python train.py --n_layer=13 --vocab_size=6865 --norm_eps=1e-05 --qk_norm=false --init="uniform" --init_std_qkv=0.0311 --beta2=0.95 --decay_shape="linear" --final_lr_fraction=0.0 --train_tokens=462600000
MLP neurons of a small language model. Each row is named by its layer, matrix (gate and up: input weights) and neuron, and shows model dimensions 64-191. Each number is 200 + 30 x the weight over its row's rms, rounded and kept within 0 to 999. A neuron's up and down rows have the sign that makes its largest values positive.
Before each neuron's rows, "fires on" lists the tokens most often at its 100 highest values on Wikipedia text that the model never trained on.

fires on: "s", "ing", "es", "pt", "in", "ed"
L10.gate319,219,190,170,208,227,205,249,176,205,199,208,224,171,154,214,210,194,233,197,204,198,230,254,217,136,215,134,192,184,169,208,202,179,140,204,278,262,211,172,208,153,176,187,238,190,177,242,169,258,281,213,229,183,180,176,222,242,187,186,202,195,178,182,230,196,210,171,240,207,168,223,264,185,139,208,233,241,167,170,193,199,151,244,239,227,211,209,177,174,199,180,158,160,159,151,182,216,214,241,175,187,174,166,166,191,226,189,220,195,262,223,190,216,155,215,180,252,184,205,167,134,167,203,210,218,129,214,163
L10.up319,225,186,226,239,170,168,209,153,195,178,162,262,197,197,203,218,161,182,191,153,204,288,213,222,198,160,183,222,217,186,178,179,216,194,206,175,175,215,215,192,157,156,200,180,206,228,159,132,149,176,191,161,219,237,261,246,207,219,221,190,208,190,226,253,173,234,223,187,237,182,220,156,203,258,205,168,133,230,150,205,213,172,173,150,182,215,224,256,166,201,137,190,216,208,198,154,230,127,127,207,185,259,199,240,222,223,252,193,223,205,203,229,157,243,198,240,240,210,177,241,170,184,181,198,204,151,161,223

fires on: "″N", " −", " Succeeded", " =", " Preceded"
L4.gate23,173,202,245,161,192,244,236,197,167,159,194,173,226,128,209,216,211,173,205,165,193,236,199,172,200,181,203,205,257,178,204,172,176,205,144,197,184,218,253,170,256,249,131,211,266,219,255,198,203,271,218,209,191,176,186,188,255,190,147,168,154,215,221,222,157,223,194,196,183,206,237,231,171,205,188,241,204,163,179,223,195,180,153,140,199,265,182,162,162,242,212,243,206,212,206,229,167,195,188,222,147,205,208,195,233,172,111,214,207,203,210,159,248,195,205,248,186,208,187,168,225,174,213,177,186,261,171,164
L4.up23,231,225,214,211,207,229,223,227,201,211,152,161,243,183,203,217,128,176,204,200,238,136,177,192,221,133,228,183,259,228,174,207,201,201,200,257,201,222,209,210,218,192,197,190,210,176,217,155,104,226,246,251,229,188,215,185,222,175,185,197,198,233,186,189,172,198,176,205,166,168,248,196,223,191,167,190,203,173,125,192,211,220,163,208,195,226,179,178,177,207,238,188,133,175,163,214,229,234,199,173,126,187,227,218,183,221,203,199,228,190,208,226,248,122,209,203,231,241,204,168,211,214,201,192,153,159,192,134

fires on: ";", "″N", ");", "8)", " =", "s)"
L4.gate751,229,198,216,204,277,244,210,246,180,186,200,177,244,203,198,193,197,140,183,157,216,187,189,177,263,208,153,160,192,215,188,192,250,234,184,192,243,190,202,163,227,230,199,224,189,247,208,238,268,234,187,187,219,197,184,228,216,202,193,183,208,165,210,203,182,206,210,154,220,197,200,148,185,165,187,198,194,236,148,191,179,195,169,179,179,207,243,226,181,201,183,191,249,225,201,239,182,199,185,251,158,191,184,176,214,213,173,209,255,202,192,216,199,247,221,234,164,250,225,170,240,242,203,233,213,190,253,191
L4.up751,122,196,211,203,225,215,184,201,196,241,265,206,222,222,199,208,184,181,138,179,226,182,179,214,260,162,191,252,199,186,228,248,189,205,193,254,223,202,254,166,245,182,218,188,206,233,193,192,159,175,196,259,230,201,217,243,243,189,124,199,182,227,170,272,170,218,168,143,236,211,154,183,262,168,173,234,186,213,154,169,185,261,157,197,211,238,210,199,223,233,234,164,175,184,167,188,234,202,224,228,165,146,177,227,221,184,169,162,201,185,209,181,168,168,251,177,164,182,220,211,204,256,227,226,176,241,193,246

fires on: "°", "h", "or", ":"
L8.gate654,228,233,187,232,236,230,231,225,142,217,252,178,199,205,198,178,181,211,151,207,213,207,189,166,235,206,156,204,197,251,207,202,194,218,177,186,196,152,261,183,182,221,279,178,164,239,201,155,175,180,221,261,145,185,235,209,225,191,188,243,180,225,183,181,185,208,237,201,198,169,174,187,177,190,220,178,246,126,164,192,174,190,176,254,205,229,178,215,177,200,215,133,187,166,182,250,188,229,184,203,225,198,219,158,255,162,218,221,231,172,207,210,183,191,154,236,233,176,237,221,245,189,223,212,194,248,165,229
L8.up654,191,179,219,200,168,207,187,237,186,215,206,233,194,217,266,205,188,163,249,171,255,213,215,203,176,229,123,243,151,187,153,184,187,184,209,146,173,184,178,216,200,192,236,187,180,278,204,188,146,186,198,150,183,178,238,245,171,170,191,188,160,202,247,212,166,188,220,162,173,197,204,175,130,240,219,186,183,221,220,188,240,246,199,199,202,186,151,171,188,235,152,213,201,179,213,181,214,164,179,189,181,175,217,259,210,175,209,186,199,187,182,194,218,168,183,243,183,145,150,199,218,188,170,222,170,208,189,210

fires on: " |", ";", "ater", "li"
L8.gate237,182,242,183,244,243,197,193,249,230,217,197,192,184,219,236,214,186,238,221,150,226,228,204,165,204,211,172,241,190,216,172,204,201,210,207,248,167,202,185,113,233,183,217,210,205,221,187,224,170,194,169,193,190,242,226,247,230,241,246,183,187,182,248,197,210,245,213,207,183,206,194,235,135,243,210,179,180,205,159,248,122,182,265,206,239,238,249,216,204,192,186,227,197,222,192,217,159,184,179,231,164,212,245,222,244,238,192,194,183,238,240,198,180,177,154,238,216,210,234,136,182,171,258,191,227,227,167,192
L8.up237,161,254,173,198,194,186,210,221,204,209,192,155,201,186,180,264,186,227,202,197,234,188,182,160,174,187,206,193,153,194,211,170,226,227,195,254,137,197,219,225,188,173,197,190,195,203,217,161,200,245,196,196,167,268,215,175,210,163,252,201,165,179,195,185,170,234,193,196,151,210,184,205,218,140,217,200,214,238,164,144,163,166,210,246,176,233,224,218,222,251,230,211,221,180,190,207,179,166,237,229,175,163,199,205,220,198,247,207,175,205,163,220,193,203,198,250,193,209,174,162,185,153,193,229,220,191,179,196

fires on: " Em", " em", "rom", "im", " Tim", "em"
L3.gate422,231,266,237,250,164,221,170,283,173,178,252,160,207,210,235,163,178,231,170,207,262,245,182,192,201,229,176,179,189,236,171,207,222,172,206,184,185,210,214,160,193,248,146,196,184,180,287,191,197,168,183,209,213,232,224,180,213,198,184,238,206,208,254,196,243,185,192,177,190,206,191,198,214,142,154,170,179,200,249,244,204,168,192,211,241,198,198,193,163,207,195,125,128,156,205,250,205,169,188,182,193,150,174,220,206,192,186,219,202,168,190,197,196,229,206,204,231,242,205,109,218,194,227,279,160,203,198,196
L3.up422,195,202,187,236,178,162,213,206,187,219,181,174,211,218,209,199,236,199,204,256,168,216,198,212,277,229,208,151,156,209,203,228,230,171,186,158,196,140,195,214,250,185,191,144,234,188,165,196,260,193,243,193,156,202,238,199,231,251,216,255,139,211,223,209,261,187,242,172,195,237,210,256,193,212,175,231,195,212,189,176,208,157,184,186,185,209,203,238,189,195,132,235,155,217,177,206,190,192,168,213,216,231,218,235,216,196,186,244,223,242,188,126,235,144,231,212,215,138,202,192,196,157,198,195,206,216,140,229

fires on: " 202", " 194", " 196", " (196", " 201", "air"
L3.gate38,214,202,196,181,223,184,190,211,202,202,164,166,217,189,206,231,205,203,223,197,194,195,237,218,199,219,169,210,180,264,211,214,178,236,221,170,200,213,231,141,184,209,225,270,175,192,226,186,213,248,231,181,234,217,243,158,193,187,224,206,199,230,236,180,169,167,252,144,210,206,218,216,171,170,197,182,229,205,126,212,224,180,176,214,188,189,157,208,195,266,201,193,212,209,178,223,174,190,165,135,210,203,193,200,197,180,214,138,204,216,245,234,235,163,186,206,173,226,193,212,195,179,178,251,163,199,185,179
L3.up38,217,194,224,175,164,248,168,240,227,200,145,197,249,236,188,164,252,221,180,204,169,170,244,164,195,189,238,201,193,200,155,227,189,203,216,209,173,182,227,206,228,252,192,185,180,224,186,280,232,210,210,232,199,203,208,119,187,190,193,189,219,206,231,178,176,250,257,212,178,272,177,215,207,196,215,187,135,214,146,235,186,256,223,205,212,174,221,200,192,196,181,205,174,207,161,232,168,216,147,191,146,180,198,197,177,261,185,250,203,201,224,193,188,188,148,199,197,198,186,192,199,190,177,239,161,257,198,232

fires on: "==", "==="
L7.gate855,217,150,209,193,224,234,176,127,226,233,226,225,220,163,190,156,260,203,252,229,192,208,246,246,219,194,182,169,209,210,259,218,209,191,219,188,225,162,149,249,160,170,213,244,179,219,230,188,144,153,244,208,189,216,221,167,188,218,233,199,178,194,203,118,194,224,241,186,172,240,208,214,202,192,169,228,213,207,245,218,226,194,186,207,199,209,243,209,204,214,243,187,221,131,189,190,163,184,209,214,193,122,202,266,246,188,224,215,222,182,201,194,169,198,142,184,193,186,175,173,248,115,243,215,235,191,141,178
L7.up855,212,192,225,215,242,186,158,133,225,179,204,241,204,161,158,178,240,168,163,235,171,229,205,124,147,201,180,170,164,224,219,195,237,219,164,175,174,194,159,209,138,254,205,248,212,197,153,195,164,174,221,210,170,201,190,196,219,211,219,191,176,246,193,201,219,194,165,215,216,249,165,196,160,249,249,170,196,189,241,218,206,189,228,155,237,185,224,202,217,142,205,198,178,223,162,154,210,224,154,241,213,175,165,214,218,235,258,218,175,189,186,231,194,186,147,185,189,157,219,226,194,205,220,201,175,246,185,166

fires on: " Al", " Em", " em", " Il"
L6.gate748,157,215,225,239,195,221,190,186,169,187,189,166,203,300,222,191,219,172,181,194,176,185,150,258,185,221,182,217,207,172,245,236,206,130,231,148,179,187,205,191,198,213,184,186,195,198,158,233,211,211,161,248,204,216,270,183,195,170,172,168,212,168,152,253,182,208,208,152,171,213,167,170,212,205,176,183,175,217,218,251,180,174,213,180,182,202,210,180,204,210,127,145,216,185,165,165,221,193,149,145,207,148,201,217,146,203,198,138,189,172,175,217,234,177,219,182,237,215,231,189,225,206,238,189,133,228,159,214
L6.up748,170,176,160,181,149,204,186,222,219,166,211,188,217,181,191,243,224,207,206,231,180,198,207,257,232,176,182,183,239,185,217,172,176,162,226,204,165,163,179,176,248,140,169,147,212,175,187,186,204,236,235,153,150,212,191,125,182,184,249,182,225,165,230,207,196,223,195,165,194,198,209,191,239,226,214,248,175,211,110,235,213,232,197,169,200,240,218,192,192,175,207,231,143,201,208,219,218,227,200,223,168,180,190,196,223,176,247,183,232,206,160,201,167,194,245,209,261,182,178,225,230,151,200,209,258,217,247,251

fires on: "I", "==", "load", " Pts", "ix", " released"
L4.gate562,240,196,170,202,216,199,209,200,194,237,174,237,202,184,240,206,195,213,228,236,223,189,205,180,239,131,149,217,170,228,210,169,234,191,215,217,203,122,202,234,206,240,197,226,187,198,252,210,189,213,172,227,167,254,247,184,198,240,197,224,198,153,275,197,211,163,218,196,193,225,205,181,189,147,164,242,229,187,210,207,137,202,171,269,209,229,216,203,220,231,251,181,201,103,230,210,209,168,212,227,247,201,253,199,214,103,178,217,203,192,186,161,178,158,218,183,172,218,153,210,218,183,174,149,229,234,185,193
L4.up562,215,252,189,204,188,172,179,178,193,150,183,265,179,215,233,146,186,199,203,207,197,141,193,196,217,247,161,175,221,208,165,241,186,194,163,205,210,140,192,261,188,181,181,191,163,213,161,179,254,169,191,208,201,199,208,192,179,221,183,224,223,222,240,259,212,215,181,155,207,238,221,159,183,156,199,151,224,185,180,188,208,154,244,197,209,169,280,214,161,199,177,189,244,239,198,196,181,182,238,205,227,183,213,208,121,185,215,219,187,182,195,239,194,227,187,145,209,174,168,185,215,240,182,214,184,191,185,212

fires on: "\n", " at", " is", " has", " are", " in"
L7.gate830,242,260,167,190,196,166,140,176,165,189,195,175,210,195,187,241,210,208,149,207,171,261,194,165,178,197,205,166,255,210,208,244,208,241,194,197,177,187,150,165,200,171,204,200,232,242,160,211,184,220,186,223,204,227,190,198,253,208,202,255,203,215,215,227,176,242,153,217,216,171,218,193,230,144,174,216,185,216,205,203,194,212,195,215,187,207,190,217,89,239,187,194,151,188,146,192,206,227,168,183,197,176,256,224,222,195,212,194,208,206,181,215,240,216,176,167,180,210,236,207,133,196,121,182,208,210,232,250
L7.up830,285,256,177,168,217,152,188,172,171,171,265,175,206,201,166,195,188,256,180,193,200,213,209,216,194,235,220,244,246,209,230,249,214,228,187,147,166,221,149,178,229,176,218,180,177,200,162,252,204,212,192,194,219,176,218,208,188,200,175,252,211,222,224,192,195,246,142,230,208,192,155,206,205,161,154,214,195,182,261,232,199,228,275,178,202,196,222,249,141,233,218,203,189,183,160,189,240,228,215,175,196,189,186,201,207,235,231,270,154,181,175,190,220,188,198,167,194,226,232,281,208,210,155,209,225,189,213,197

fires on: " un", " '", " Un", "("
L6.gate401,254,165,212,225,214,117,182,166,203,233,192,218,205,249,186,220,154,181,229,187,156,245,229,209,198,170,195,198,184,156,183,179,192,196,240,213,190,198,185,213,221,214,159,208,173,194,149,197,199,138,153,205,173,223,169,151,179,195,258,191,231,151,220,225,223,160,206,160,254,166,170,203,188,172,262,214,179,173,219,163,155,207,188,180,185,220,244,240,142,162,163,191,250,207,196,246,210,191,154,204,167,220,219,184,166,221,205,219,177,238,246,234,245,283,239,222,232,236,216,181,154,254,175,206,225,259,173,199
L6.up401,207,202,209,214,211,157,202,206,225,231,197,215,216,184,221,216,182,226,180,243,188,232,225,212,185,222,211,195,287,162,199,215,240,167,235,197,255,211,203,146,207,254,201,254,232,154,232,144,193,154,199,209,187,170,188,217,194,194,217,228,192,165,165,166,191,190,270,178,216,189,171,212,189,203,233,200,234,168,191,233,175,179,138,252,157,261,175,134,193,180,180,226,205,193,162,176,211,176,207,204,217,190,212,214,190,209,145,202,194,213,216,173,187,214,180,235,234,178,281,168,191,186,130,162,226,262,230,230

fires on: " had", "en", "am", "om", "af"
L8.gate979,186,228,240,258,242,133,192,160,125,175,224,192,124,156,236,226,225,179,203,196,181,158,168,229,174,167,190,230,182,204,181,217,236,178,198,211,217,147,225,222,210,191,166,213,240,189,195,165,175,152,197,237,199,195,187,260,215,243,171,194,210,222,241,186,194,207,172,210,142,177,209,219,254,180,171,188,131,166,175,196,196,177,216,214,240,216,117,185,191,268,213,201,234,186,219,183,203,151,157,230,217,170,236,143,208,129,176,184,198,209,238,202,151,171,161,229,176,206,216,245,204,256,214,258,183,212,183,199
L8.up979,178,210,182,213,133,154,157,171,247,162,201,207,205,222,217,150,215,194,192,210,190,229,212,182,173,198,202,165,208,195,194,222,223,226,188,220,149,205,209,199,269,230,208,178,260,157,135,263,179,199,180,179,180,204,221,206,173,249,173,160,206,191,201,222,220,159,163,198,178,207,223,170,198,199,184,216,169,206,222,174,161,233,198,232,173,187,192,209,202,210,203,273,206,265,188,164,213,239,204,231,222,201,208,197,188,219,184,155,261,170,175,221,162,249,143,245,197,230,257,184,184,174,194,208,187,195,164,146

fires on: " or", "==", " Or", "|", " ==", "="
L7.gate148,198,159,215,215,199,136,192,202,212,179,215,308,201,174,269,256,198,249,221,215,246,239,171,225,170,204,199,171,190,165,193,220,206,199,238,182,178,226,184,236,210,233,197,229,181,215,242,186,249,200,182,211,224,196,244,222,230,203,234,165,192,183,157,187,194,203,120,195,228,237,223,203,203,172,222,200,195,185,236,248,193,191,209,169,234,244,217,217,171,202,220,234,254,244,219,198,182,165,155,201,186,220,193,258,231,175,238,149,203,219,214,203,228,189,187,180,229,219,255,146,284,211,256,172,224,176,194,235
L7.up148,218,241,254,216,190,157,175,209,180,165,188,200,240,201,180,193,144,184,179,222,227,201,216,154,168,199,164,151,187,201,218,201,192,181,175,121,207,207,198,235,193,230,203,176,186,194,228,239,188,160,227,200,201,145,196,188,205,158,234,185,174,200,165,195,139,148,151,171,152,185,182,181,263,239,200,229,147,245,268,237,215,176,186,204,202,197,281,203,229,151,175,151,239,268,144,152,232,220,152,180,201,189,219,230,218,190,209,182,168,170,178,212,215,166,208,218,274,169,206,170,232,180,208,171,164,182,195,177

fires on: "-p", "b", " p", "p", "ink", " |"
L8.gate970,186,231,212,203,214,203,158,180,169,260,177,208,197,164,206,233,254,162,255,208,167,260,229,237,249,185,160,151,249,172,251,238,238,178,199,262,256,211,170,186,180,145,163,218,209,294,183,186,224,202,181,182,196,239,193,196,207,198,184,174,174,224,203,182,247,233,205,144,239,204,205,202,219,206,190,211,235,252,195,261,189,238,201,253,223,181,161,225,171,211,187,244,106,212,212,233,208,183,154,183,220,219,201,225,229,152,171,187,181,191,228,229,200,190,238,187,166,168,211,215,208,204,215,185,212,234,176,207
L8.up970,121,188,239,215,208,194,235,214,119,245,141,225,201,218,186,211,231,199,241,204,164,220,188,168,222,155,166,148,230,161,217,192,177,206,192,211,183,205,181,187,207,196,241,180,221,245,196,233,204,238,188,172,166,226,178,178,163,127,226,221,223,245,193,151,255,181,221,218,217,255,194,170,167,220,167,170,164,204,201,203,230,281,188,260,227,192,163,262,269,195,248,202,161,236,219,191,245,195,226,188,201,185,186,225,211,200,198,248,158,190,168,229,194,201,218,157,232,178,220,134,242,187,221,186,215,210,246,182

fires on: " [", "\n", " '", "—", "[", "("
L10.gate219,260,170,199,213,257,201,160,166,183,206,153,218,178,155,170,184,173,211,164,211,186,211,219,173,164,172,222,190,214,217,237,206,180,219,210,217,174,198,163,217,160,217,207,197,202,190,125,191,204,193,220,185,170,167,172,204,218,187,219,205,217,268,226,187,186,215,164,186,214,199,164,230,228,200,198,157,216,214,204,188,162,166,227,191,194,205,219,228,158,207,150,185,152,201,191,190,193,193,212,157,197,87,213,227,216,205,151,197,130,194,201,230,155,229,191,154,178,214,224,186,165,227,184,211,230,205,175,170
L10.up219,253,186,219,237,192,181,146,184,203,185,238,200,238,201,232,174,202,195,205,195,147,232,196,241,167,255,148,187,258,152,232,260,181,177,221,169,181,221,200,193,190,184,184,208,174,162,188,207,238,141,173,190,171,223,210,218,222,167,199,242,212,212,184,201,140,264,215,199,239,194,184,191,183,269,221,238,216,204,225,195,185,260,198,220,204,248,236,223,177,201,213,195,146,195,179,210,161,186,173,175,181,229,245,202,242,251,219,134,177,176,217,157,194,226,170,179,182,164,209,236,207,165,185,204,232,204,150,231

fires on: "5", "6", "8", "0", "7", "9"
L8.gate798,204,203,150,165,190,197,224,258,165,266,219,188,192,190,169,238,218,216,191,211,186,172,186,218,201,180,236,185,203,221,195,183,216,164,174,176,172,151,195,176,171,196,180,258,174,193,214,226,222,222,213,242,208,181,212,199,212,203,258,171,226,160,258,193,194,177,225,222,212,149,161,190,197,216,168,200,254,166,188,206,128,182,240,219,194,203,156,211,181,171,211,172,157,167,189,209,217,146,205,139,231,145,305,205,241,215,182,211,192,195,192,189,219,214,115,280,222,193,230,195,163,251,224,201,226,220,208,215
L8.up798,192,208,169,227,183,217,172,203,210,177,133,214,238,167,210,165,249,224,236,173,171,239,198,196,209,243,200,211,184,223,180,241,244,156,230,240,227,246,216,218,192,214,231,209,185,205,252,196,223,210,212,167,235,203,169,173,179,180,197,228,236,213,231,195,195,187,186,172,231,191,207,198,191,226,168,284,194,130,222,201,222,222,196,225,158,138,192,154,208,181,213,224,169,193,230,186,193,223,281,205,165,267,187,210,208,251,213,148,212,184,191,196,174,243,143,157,183,167,239,176,172,179,151,168,246,197,201,186

fires on: "-L", "te", "Y", "ill", " Jean", "an"
L4.gate725,239,224,132,257,191,214,217,199,158,236,207,208,215,200,201,216,158,187,195,231,256,142,225,216,175,175,188,209,224,232,262,216,202,231,189,146,199,220,223,221,169,240,144,142,233,246,192,209,187,187,200,194,146,230,221,145,232,231,251,174,235,178,192,173,221,212,234,194,144,205,178,165,234,205,174,199,225,178,220,243,180,194,248,153,182,184,177,181,175,189,178,223,202,206,220,195,223,245,232,239,152,181,203,185,194,217,159,159,243,214,157,206,233,183,256,229,183,207,157,192,161,230,147,193,142,187,185,164
L4.up725,226,208,193,155,243,218,186,213,170,156,172,226,178,184,184,184,193,192,214,233,192,203,170,207,238,285,145,220,191,162,187,158,197,192,201,169,180,160,179,167,199,197,187,205,185,214,184,181,186,183,157,212,192,172,234,177,187,168,185,191,233,218,231,274,235,244,266,238,192,210,213,214,154,159,236,178,206,179,235,228,211,234,243,231,161,213,173,182,215,231,152,216,218,172,213,257,190,176,205,210,214,205,186,205,176,184,186,177,231,183,209,224,219,185,188,251,161,161,265,150,214,199,154,223,167,179,202,268

fires on: "p", "ä", "-", "ay", "ent", "res"
L8.gate306,222,168,173,225,206,127,231,200,188,247,200,208,214,192,182,171,159,196,209,210,223,217,240,202,151,201,194,183,214,210,169,273,218,253,203,281,199,243,219,190,221,202,187,158,202,176,149,198,121,211,163,223,185,181,209,224,176,208,256,204,172,236,216,191,214,215,161,172,163,219,228,194,210,235,211,176,174,185,188,209,242,223,253,141,248,206,217,196,213,161,197,166,236,236,229,217,226,214,203,117,209,185,205,186,244,229,201,209,210,197,284,218,186,184,131,245,195,208,225,212,240,169,210,229,156,178,136,205
L8.up306,150,232,268,196,195,239,224,204,187,216,173,222,209,202,202,250,211,220,154,252,208,209,228,179,181,171,196,207,191,212,218,214,169,251,176,146,161,168,147,163,171,199,178,245,178,243,174,215,234,184,183,207,224,194,209,243,182,175,237,187,192,214,224,163,184,178,255,179,210,192,237,131,242,158,196,167,171,193,231,168,211,166,231,179,205,152,261,217,172,188,238,198,148,236,188,214,236,215,202,203,187,191,214,253,224,170,198,219,208,204,201,218,250,178,189,191,239,221,207,185,171,149,182,180,184,184,191,217

fires on: "el", "h", "i", "is", "led", "t"
L8.gate181,134,167,219,205,257,180,183,217,192,165,182,182,162,156,164,236,185,193,167,222,254,231,216,208,213,113,113,178,181,183,209,207,176,148,227,195,203,165,198,183,179,196,180,191,199,267,219,189,211,256,211,201,187,186,199,240,185,198,190,253,227,155,197,187,153,209,190,190,200,244,198,200,190,194,230,154,179,160,219,178,212,158,223,235,202,189,160,195,170,187,146,200,184,166,271,152,207,144,158,196,157,133,234,204,174,193,223,169,161,239,210,174,208,194,209,221,241,196,198,186,217,172,196,223,274,211,183,205
L8.up181,175,153,147,246,144,193,198,179,270,184,210,182,215,174,211,161,202,208,207,206,241,277,178,139,187,162,242,166,175,204,160,192,240,145,208,205,220,198,212,192,233,176,224,215,203,208,190,205,158,180,236,218,171,190,220,252,195,247,177,227,220,199,190,237,198,163,166,232,190,244,141,198,155,226,194,200,187,231,184,164,196,233,176,205,164,227,184,116,224,178,228,156,193,180,199,188,223,176,243,228,217,188,211,191,216,160,205,214,224,182,224,170,161,245,158,232,205,182,190,230,201,226,188,192,217,176,180,176

fires on: " 202", " 200", " 184", " 197", " 196"
L3.gate15,210,176,245,190,228,230,190,191,215,210,145,175,211,220,184,233,207,174,183,220,138,227,174,192,230,221,191,216,197,213,182,223,201,176,193,187,171,213,186,183,165,202,201,145,203,191,128,173,217,224,204,202,210,162,201,203,163,210,206,221,186,239,170,206,215,207,224,191,250,224,163,228,227,232,179,152,233,190,240,174,207,204,223,214,213,201,189,229,230,235,144,226,163,180,169,232,183,184,157,172,175,200,160,206,226,234,162,178,132,236,99,223,167,231,212,216,162,232,216,160,214,226,228,207,226,246,224,193
L3.up15,236,184,249,177,172,190,215,199,189,174,154,207,254,196,185,183,228,225,227,203,211,172,246,238,213,212,182,228,205,258,190,192,203,176,179,203,204,186,210,180,235,225,209,157,180,203,161,213,182,177,208,220,266,209,197,161,220,212,229,252,186,213,240,167,201,150,199,242,222,185,199,203,182,213,175,169,175,241,191,268,168,189,205,205,185,208,208,210,234,188,188,229,205,189,171,275,213,172,168,225,168,165,188,194,186,235,213,209,193,232,220,214,249,241,153,230,170,198,143,202,287,218,180,292,160,184,190,185

fires on: "ia", "es", "re", "ate"
L3.gate212,197,154,167,196,172,205,174,273,216,189,224,195,186,195,229,243,166,230,144,185,215,173,190,161,206,149,230,178,204,176,202,264,227,221,238,229,194,169,209,226,189,256,204,223,241,184,242,192,192,169,179,239,195,284,217,252,169,148,232,217,147,215,232,219,193,196,175,161,162,187,221,202,172,149,211,247,183,180,213,213,210,219,212,180,210,200,214,196,215,190,170,153,183,254,200,221,182,200,248,208,200,196,195,211,239,164,167,181,190,199,180,154,207,198,216,271,167,206,237,264,187,231,191,198,182,218,182,245
L3.up212,114,189,205,220,189,162,228,212,179,164,179,226,214,246,157,157,194,155,194,155,151,181,259,214,185,203,195,196,228,174,201,186,142,223,208,183,222,141,165,210,218,195,204,185,159,164,190,156,199,151,205,227,205,212,179,160,207,155,223,175,177,191,209,200,228,194,216,277,198,143,142,177,221,224,168,141,163,245,222,205,170,205,227,221,195,199,260,172,191,181,212,152,213,189,221,177,180,209,242,177,195,212,186,199,213,220,267,162,243,240,201,207,160,217,168,209,227,217,199,208,216,180,201,172,257,178,240,230

fires on: "–199", " 196", "–200", " 202", " 195", " 193"
L6.gate133,221,253,214,163,214,224,187,221,160,255,127,191,194,216,198,244,193,207,226,221,129,195,255,184,264,233,242,184,165,213,206,191,208,174,186,142,175,216,181,195,162,201,169,203,205,202,169,252,216,192,240,194,165,234,216,122,210,175,192,214,163,185,254,144,234,213,208,211,210,185,193,211,156,217,180,193,167,248,178,211,176,188,172,204,230,163,192,236,201,214,162,212,122,160,213,253,232,170,178,175,179,220,246,172,219,195,146,218,210,216,238,255,201,207,170,213,150,177,195,168,265,179,184,216,153,218,188,224
L6.up133,219,205,234,155,182,209,208,219,198,192,94,229,247,209,174,181,179,192,257,208,181,185,198,201,175,181,231,208,170,231,159,210,177,209,184,194,197,259,198,218,200,169,140,257,138,185,182,251,206,211,210,162,164,197,228,201,172,176,209,200,199,199,243,183,132,192,190,252,203,187,216,170,195,254,179,202,182,239,183,253,170,138,202,184,229,142,184,202,228,198,197,201,194,203,176,199,225,208,157,180,176,223,184,180,170,183,132,215,167,196,222,237,221,187,229,233,153,162,186,210,217,157,198,234,208,227,165,196

fires on: "c", "id", "p", "ow", "pt", "ed"
L8.gate671,181,189,195,192,236,224,216,197,199,202,175,181,184,221,195,307,190,247,199,235,174,248,194,214,199,204,168,200,172,208,205,216,198,166,192,239,227,184,186,181,160,202,178,208,229,230,185,219,240,222,176,246,237,211,160,240,200,241,210,204,171,170,195,158,172,197,196,227,207,185,184,167,251,202,233,254,218,158,166,154,180,192,209,212,213,202,266,198,219,268,150,213,182,145,180,197,201,179,178,214,161,185,249,209,177,221,170,204,212,213,182,203,162,215,260,247,242,251,157,154,179,167,175,167,256,205,237,215
L8.up671,195,179,254,270,219,205,115,163,220,152,211,167,241,233,173,176,213,193,165,230,182,203,200,203,161,220,212,213,209,164,186,159,209,237,200,246,201,238,193,229,187,233,177,241,147,187,196,170,141,218,154,218,208,156,195,269,132,145,184,177,248,196,199,216,164,231,195,180,156,226,237,146,254,205,227,217,186,212,199,166,172,167,207,147,151,177,207,198,215,236,141,197,166,198,154,182,209,230,209,187,180,227,175,217,204,243,218,189,191,216,194,207,188,176,190,170,247,264,207,217,160,152,211,159,209,181,140,231

fires on: "|", " her", "ing", " film", " R", " b"
L7.gate465,160,186,226,247,226,215,192,182,147,184,163,206,150,154,207,225,221,198,182,196,154,248,202,201,224,209,238,203,147,172,214,201,133,203,202,211,214,212,256,211,209,136,213,179,227,204,169,187,256,241,157,231,203,279,210,176,169,212,184,224,182,197,215,170,220,187,195,228,177,204,227,200,194,193,207,244,175,199,190,208,180,185,231,199,197,241,195,198,192,253,236,174,200,210,166,202,188,128,195,156,172,251,239,183,223,172,202,160,156,215,253,203,149,165,231,193,189,240,163,195,205,189,220,217,177,256,218,141
L7.up465,227,179,215,273,215,176,177,211,179,150,154,174,217,206,213,147,178,186,217,220,209,204,188,157,233,180,226,186,225,189,205,212,202,183,221,234,205,205,222,200,183,166,219,215,167,218,199,239,220,240,181,220,170,204,232,173,236,202,158,190,186,217,243,192,197,235,153,236,260,256,215,229,193,180,257,130,183,192,223,182,235,196,263,235,232,201,202,202,169,155,175,177,208,212,163,189,221,162,176,175,225,213,184,196,201,211,234,165,160,171,231,227,165,143,242,211,162,191,185,181,187,232,193,225,205,207,254,223